From a checkpoint of a small transformer trained on Wikipedia: vocabulary 4096, no biases in attention or MLP.
MLP neurons of a small language model. Each row is named by its layer, matrix (gate and up: input weights; down: output weights) and neuron, and shows model dimensions 0-191. Each number is 128 + 32 x the weight over its row's rms, rounded and kept within 0 to 255. Numbers have three digits each. A neuron's up and down rows have the sign that makes its largest values positive.
Before each neuron's rows, "fires after" lists the tokens most often just before its 100 highest values on Wikipedia text that the model never trained on.

fires after: "J", "D", "Sh", "d", "G"
L4.gate108:120106118110125145141122108134119173161109127118172066090085102091187122080099128092116180168089114117087101136109159090087135113162125135109166083126125123119123104142097118144168087147164110117137102173099146161095172183129128172095174112133167141154113132134151132174169138144157152164169116152073126156104163103115161083103158091091120103151172147110106158153119158104078096105102175090126067148141137140133083108111131160087139129086110112089178157112124149103193087104096154157213083040131128104124118102070120139132177120174059126162128184115108131055135026098137158186
L4.up108:199172137113145149109094120080124149125141170125132141079134104097128156160121118093122173128164102089159128071081128123085099149181145132046131150090112104179146093075230127118131114174135180127169093124146125104137116131136116158172176072094141105162145171106106135132151129164089132158172104109095116180109142156104092086112124132115156114140094053058125121155114126170134064096120212083173112118126141091147127125148122156116113123071125161113126172131148131130205125109120199157137075059126176138150117129143095122123144185062169091172129119121138120114126109104089079187
L4.down108:148158100129163009118146179148159126113142159094082084115164124171180101109204183176190118144171161133141089129159073152167150149113117155126122129129111081166161196131146159106120114179132141133138181095119112124156203102070102125150043151106076149138141141163095141115156150130155109105130179126197092180133082150119162139149167133121082142132083121124094138183155119151142173137151093163143104094145145146125135146119174145131099093099130141106091151106099144175094119146105052133049167131097109096123122129167115173143172165108094158105152165090131120130172139114144155158

fires after: "f", "B", "b", "F", "p", "\n"
L4.gate756:151129168119128119129109152152067073104164218153161124160133130092134070099100164097140146198073133118126124147130145151139150103178141136121168066128145085083105172140188131094095095099088113067110098131117127082128110174102113140104174186116163159115075060119141128091152130048070174106152146108156089130108095139144130084146133134124183107106128071106111135082170146120126136091188163082088158146125102135129084160126106125145179176111108030125117138118132156111153097143188140127076100075096085120130095228183184162078096134072144142098108123110096114138143121077154126129
L4.up756:177121132151118217147100114095107063103153133131187074091167149090155162141152037140103138115136166173104128147142173109108202190111155123098170176106110162108108118170149150186101099121120184161087171069141164111155122119129109153187134190137100134138110172136108100199136163190098134133180103142175143101136100156179101156141132130151113092098141124077130050071080131185155138110073080128156134164161145085160116147121120136112136165080166114139126136172110170141161109158083159146206127143110158099109085162081131134128151121142130172134117117129122111144093088116135080157
L4.down756:077111099117118172127127202120086129101164132081150150127121139108092189191116109148113158163085196156120158131190137109076150140143121161097172144154088136180161131135121199130142147168138196186096111084128070112115104083121127126144095103109077101113131136085129107180126184133076092098078090098142130150152138145173070142143161151144158152124118093117103056100114084137154088088094087182123106125132100051140118092128105125078145122099131096110137153129112161126148065104131110153136154165085125155129108105132083153175145125113148136196157091118114188141090132107116091151

fires after: "F", "f", "C", "S", "p", "Sh"
L4.gate339:160153125144046133102140080077082118087136127119105131129148117131106142101138199090106163175165125114075098107064153138146159103124102083098101138139136080153142100158122190159135093097085140135148115182183059125046116129176087149140141132138182064147123102124143133100127088105142095142173093125107088110169146190124123090194107110139139157126118099153091121123074139125120141142110147126127130129108152143166079082142057179178126110128144111169106161103075135023128118157132110111144151155063156207125134145099168131119171068119142116116129078086142101176172119146145135132
L4.up339:111126155100098122081136091100123143082140124124111128136125123092111138102121147113082098135122132148108090177119185118193115137090159151151144183149159137112101116134125223070122121149172138204133119071187177119092179108121107229148138190050065118122155118138072163113162150121091119101160090092134191096151145069155179146144138134112209172192102109101087152144163172123131137134127145144150165148110148140116152086124174133133140121143142146117064164173050102117140062118099102123126162182146096131119137172019117113114132134100117094140122137122132069176085120081087100131
L4.down339:130159212110153111137191154096128115098143080108070169130088106105118088106157136115106114173130096171136131199091102157098049166162144145147070174102048123169091125153140153074105169125136129141146116156107109147159147151085111102096086110098110127096194140081133138179126104102133100151141107101158133062140152099121097065102161134097133113147118105099137159158109124138185131069112176151201153182111170131110111120089048076154124191186096139118147164099135108135153163096165111175080128103081112106161131119068131120164104103104092165110167106201117087129144157155107134161

fires after: "Sh", "Y", "Ch", "J", "w", "W"
L3.gate580:081206120171117136136127153109135140101120158165103083070095094064092147167125196114170161131133169155141134123138168115070105071092149128163085100078041109102123093128138160092083112116118131130159124171156139139091126137134084128155152127115106155175168147070099043113141166174132146128111083147136115080170098070172171113092108074158130122109154123081059156108140100146102113114112130172132157109152182141102150097043147155170110164128115088143107115116125145137149046113162152126107139116055242101123146157146127122112124190118118104132147157135113191136077102118109115113
L3.up580:161143203118149133143085102083084170081078161164077127063162137102094154103048129132193138070117140120112077123143146146114122131127161099132127102122093133089101129171160169097131141096113132099132157150138093118153139139145083128194108187106152182139128123171096119102117109116152187134114073110127120177134098125151095159102132145101109179147105105069151119139082104152125102137103101111122100098129169102109139122074120150104091160087118111156093122143104108150189075141112130115157162032103168091138163073127171122142137122129143069140127098130092112124196055086149139142
L3.down580:170171161131153162120154124193085186125098179186046140081131075065112118109075189155130142068128164181151136113164092163118137173067147104115113161155116153082062163155169195079132132110067096132129154163104153135090120105140087104108094161127143116112130101180132140103169112160110165136154114129120131141102121125101127123123168154120156189100139121068104089132098131125120117155081185125161138082157144091126136113086117164129133174169175097080115151128149099157179083138097089124168143079058088104111106108119118133151150160159131092143195153163098092157162130107134082169

fires after: "A", "Alex", "W", "J", "S", "C"
L4.gate773:139131117141083110134159124059150116082146144104048136148094119170161146156139196170116164088132083198164160135111111168112176129130183200144133180064176135135131101137127120101098120144091122135165191112149101098177138125095140156087160110121118112137154166194172142086077178175087112090126113161071112177171061057121145096153189144121131126123105067083161172133082121114171093124111112130114186173114159147127063133149129125184145068108121156133143105106058108098141132187140147126111131162173178154120072141098098128151137164143089154105117126157189124182095082137120099094
L4.up773:028126148153110173085123130120155116150109114086130059078112141105087158126128130135129141072141143136082103135127130143155163136193183151141122171129169104175147115143067117123143121147111109111141144095146138134134174124118088143066129110127184148170103158093136150099066174106095157063138177094169123106147149083120111093080112160030150159112122049130088157117119112151092141204127125137138154123156156168089132123108151137150132125111131107117130106119101155112183197178092185117114133207090158133134081183101156124136147092152124099109105171141147125116099078111091147076
L4.down773:162139178129162141120128141106142105143110090160100206108105145116082143110106123138123190082104066132092111146159089116149126178123172202125146149150089092151139137084128148151167174190069119104161150135168104158136128122158129136102091151135111176160122131120130138095135116139176142096153142196157169163143144195106141127113118188043138141148057106108094092159121136102124106116093129131103156159112140090142130123083137187131073099107151187133127105133167106169177198079105154065104146107058163159121155164086113152154120120160110148142119132148106048120114130197132138150

fires after: "| ", "Pal", "tak", "."
L2.gate192:158118110103103100102137099126078128143087153098089069121089100141151126100138097172158149099089163111108157151121168089129116089091152137168117202067138151163117128095172144135117125097139134107092110160137136149125108154082148071157068088184135105070156123158088162158138149134137131129169142181113077137091076135135192131151092173114131089100110059095109162146174099159140095099146132105133155062101126109122137130121136171138134100111067112147113187150169063141110116129106016097129143084097148170119096137161183146095143106127145066111120188128125110156088138080123084130
L2.up192:113115148127141123146163112134108085147122110122148155114102083150066132089149098116176122124104118108141141135099145131115129131089113150133107107090133105130074108125108104105083169142171134140139130079156108129205109080136132173142144104142175083107132162152147145150158076112136119190197097138156124112189064112107124098096079135139172167105170078106133117099124102187169108136104130189158129124137177102096215045092143186123172142098144087122137158098125101113130155149124095128132123117097118165169153161090150084149153149156098061128111103086152106075093129099081158094
L2.down192:100104096083121130088130137160123125128113070117184152072052154131103102143113075109095117094150159060087162148095207126155161155132182125109110127091114104138094127116118145146122133123171152126171155152182128119115117115160139144096067102141172037095153138137152115169111076164148189125102050131141148111155043146080126148134053150153140094089161118087092080121120120158117172111115162167140130103024160091079152113083117177149177099112164081125076082052173142149110142113118123113099169065147129123126120098138167133174145115123127127136116097160105092126091141124101149067

fires after: "F", "A", "Gre", "G", "ham ", "f"
L6.gate429:136147170109163169096113132099076199090155181175157084155107128123060143130130123136089191174107135131147122111134185170084098130129150130134148119087112116093098179183120136160151125137101174071123103165174148119070142125187113191208133121102142166096115153019122118146130156169092154103147063114140051185069074117114118102106083129147168131120114101131116111101157125138159119126153197137104171061127080092143097148128116162055145122136110115113121148116096166075093077111127148168071079112120147144106109095161114121125123118115150102147143135101116134198141175092090176139
L6.up429:082118099123149129141122059127159133202148175121098108112132101126126155113067134098113100104148128156154112180122186143135117136110179127150059108101153114087126079093124153091140113129084159178145078131137130207152127104155107157065120123134121134088145103128100080119145108124124110126119097112074150166151076084128171179097080098127160138103138165116098184088097118084144181159122205137135110092116067149087089149143097123118121143178098129136076124157116112147111147133143159113125094122101130094124125084144087096144110119157142043146131100139132103162163183102083078156
L6.down429:144156146161111128170146193118202082117130125138146081073152123080157091095117171138156111095121106154130093160125056100116143152141122144113136127147058158122165071165089121146153113107167154143088171159133072144148110092130122091160054131092134139143136132141134097081103139108096174142074168173065152104147135163145114124114141064176137096159121136163108137117093114098155110130136118158096131110155079193209111111144099162157153182184190134098123044142154141106147118141137120195204155163170137161153153143126110114086148167139135218174123148183153157105031087146091063149

fires after: "| ", "\"", "and ", ": ", "- "
L10.gate576:112138082150046115082078113119185125165088159121088134165126124163108144085072130101142122156073108094163150069115154179100167089167151126109093164149178123114138141162117079126131208093120151155115123112144136125174123115080141136132104077182102149149168118076103157163111161098122151136155133133097165135188138093104097138109112124108159144144133162146151139205144123141146205152108131124174174107121051126163172113094124122163083102142078115101131123116114105154160118095100098170155160088178190161157080158116059132075093121079090123138148128125143167066108167126132167152
L10.up576:156206147125140042105108153157113110131151094158158121128136089076109125143084112174162126188090140126119098072100093147191089171184137106129078110135150133072040115131122113127102080110109159152144180201159134186179154126130120108120078118143091122074081192099093122087163164105075104097148144163173100134164155144145113170152048159132149109148103114080103138107156142108074110130134057141121164128128160133122090090139097106121138184122147095200136134115105120107102070124150137162168116138106130145094128122210071153160144076157156140106128128158093121150128126108181120163
L10.down576:124118121158128181098074147151082143117116104109095100106085082098120118109110143100146160149175117149138082141121105140120106166168130146147152124127096136137154203120115138102086107158085151086096172093151119190098101158067094109175134118181107161124113140163175121122060159148139172079102112190185177112119121147137155088109143148130138133113208183082126179094129135142128179138096086077191095090074180146125131190153096134101146095115115147109136123058110114105058131106078126196142142135124131076182172096084155164145144171185125130107199190132144099165101096089143054131

fires after: "| ", ".", ":", "Jon", "Aug"
L7.gate83:138161162110128116135137079098101176075188134177154093106107174092150149088158162133147109070118167193130173085124079087093146131091138159069099112120141125224117101129153117101081152141153092132165152092109193143174158108125095199154130099181146135093169183138093098163125180171130108125141188159114126096108113117096193076127149202127148130136117142152127116104122197097166134107154145097150119062166100149137157076118094101159151120132118146139135173100098152103127159144084111065093108124146172092132131154088111112143125141184161145121112180109104116180164146094079156100
L7.up83:125176125111135106102158179154148090051084115115126108134123079044148162140096173157113126088139118101169152197094137146074139156108141161122126170129149125119076122171103140137184120118168096159147166108148082144115153163159140161102042191123116134165058152220103153154126102119130161181152114142129082117171166135135128149173131132097124170104115077179184121141117108160129076101129152148140136108051145098148126072163112116118138147140100115136083125185123108115134161130136100127088128142106091153095123119096170168126104141096131066133118160058112101131103180163124128108
L7.down83:154114094071100190161111087101120111115112149095181146136108150137171172107149127110157123107153111128096121116165105171096131104177146106110141151111131099167206131114057143189164136122146064168113128139070171109107127130164122154105117076177056122163107113080125151148187083166095135156152148142133156194132163109143119112188123177137148139132156185084142125159078112144145167152102129122101073055147142153138128163159170125165122166101135189152075086053132094139113108099139139112085155193135118159112126193100124097175153116120130182144079078130083184110112158170110145114

fires after: "| ", "."
L2.gate392:108151144134169139136153180110069163155178115092129155073104147129099154134151116168092116125156121098120135057159114135098145128169110133113113076121114174139113122132097135159065117073174206131139106062141118149154159142147123179125154142100154121210140159163165156139116141137118095125186139153154159197152128099081126045147145101099112129135168090112149173087154131210161139112194074126135093150076148137139163159127100090169139132146084134140099146128141116112109119166139131130109103115068145164129092154103102099118081165117095122071130118152144174162139108151148140066
L2.up392:120122131155130119158131145164114167193111101072121140146103122150114131116157107184120137087101109080111107109128152138094124102150133119117087142139106147202102107140102143119146121140141122099110125092132098116137195161117108081148121118104120168129136161141132190110099114169145086136205114175139137191137130062103150092136140117095127108164163070142132175143176162164099149192152134120130123115083194167134133109111090146097134094155125178145057129142180133068067147188122138114088087127098080164145079091156101120077159111115139104096183139094084187134156099094136100081
L2.down392:091087121129078149097095109185115158178114090108132194114099110098089114138129122110075103073111147087112144138107144113126106089161134149142113185124100162168141133124101156152132094204128066122107147031131135049131147120144068065167081155145095154104134137125138124129105132140134130163168053149160123159184079101095155081186122171149169115136162074168136155147039108113098114127155117123164145134144155154126161090104092164113151144152155166165105118099188145101096165171109134056143131083132085147118123083144132109103147135098184110147143136115133176109151115118150136135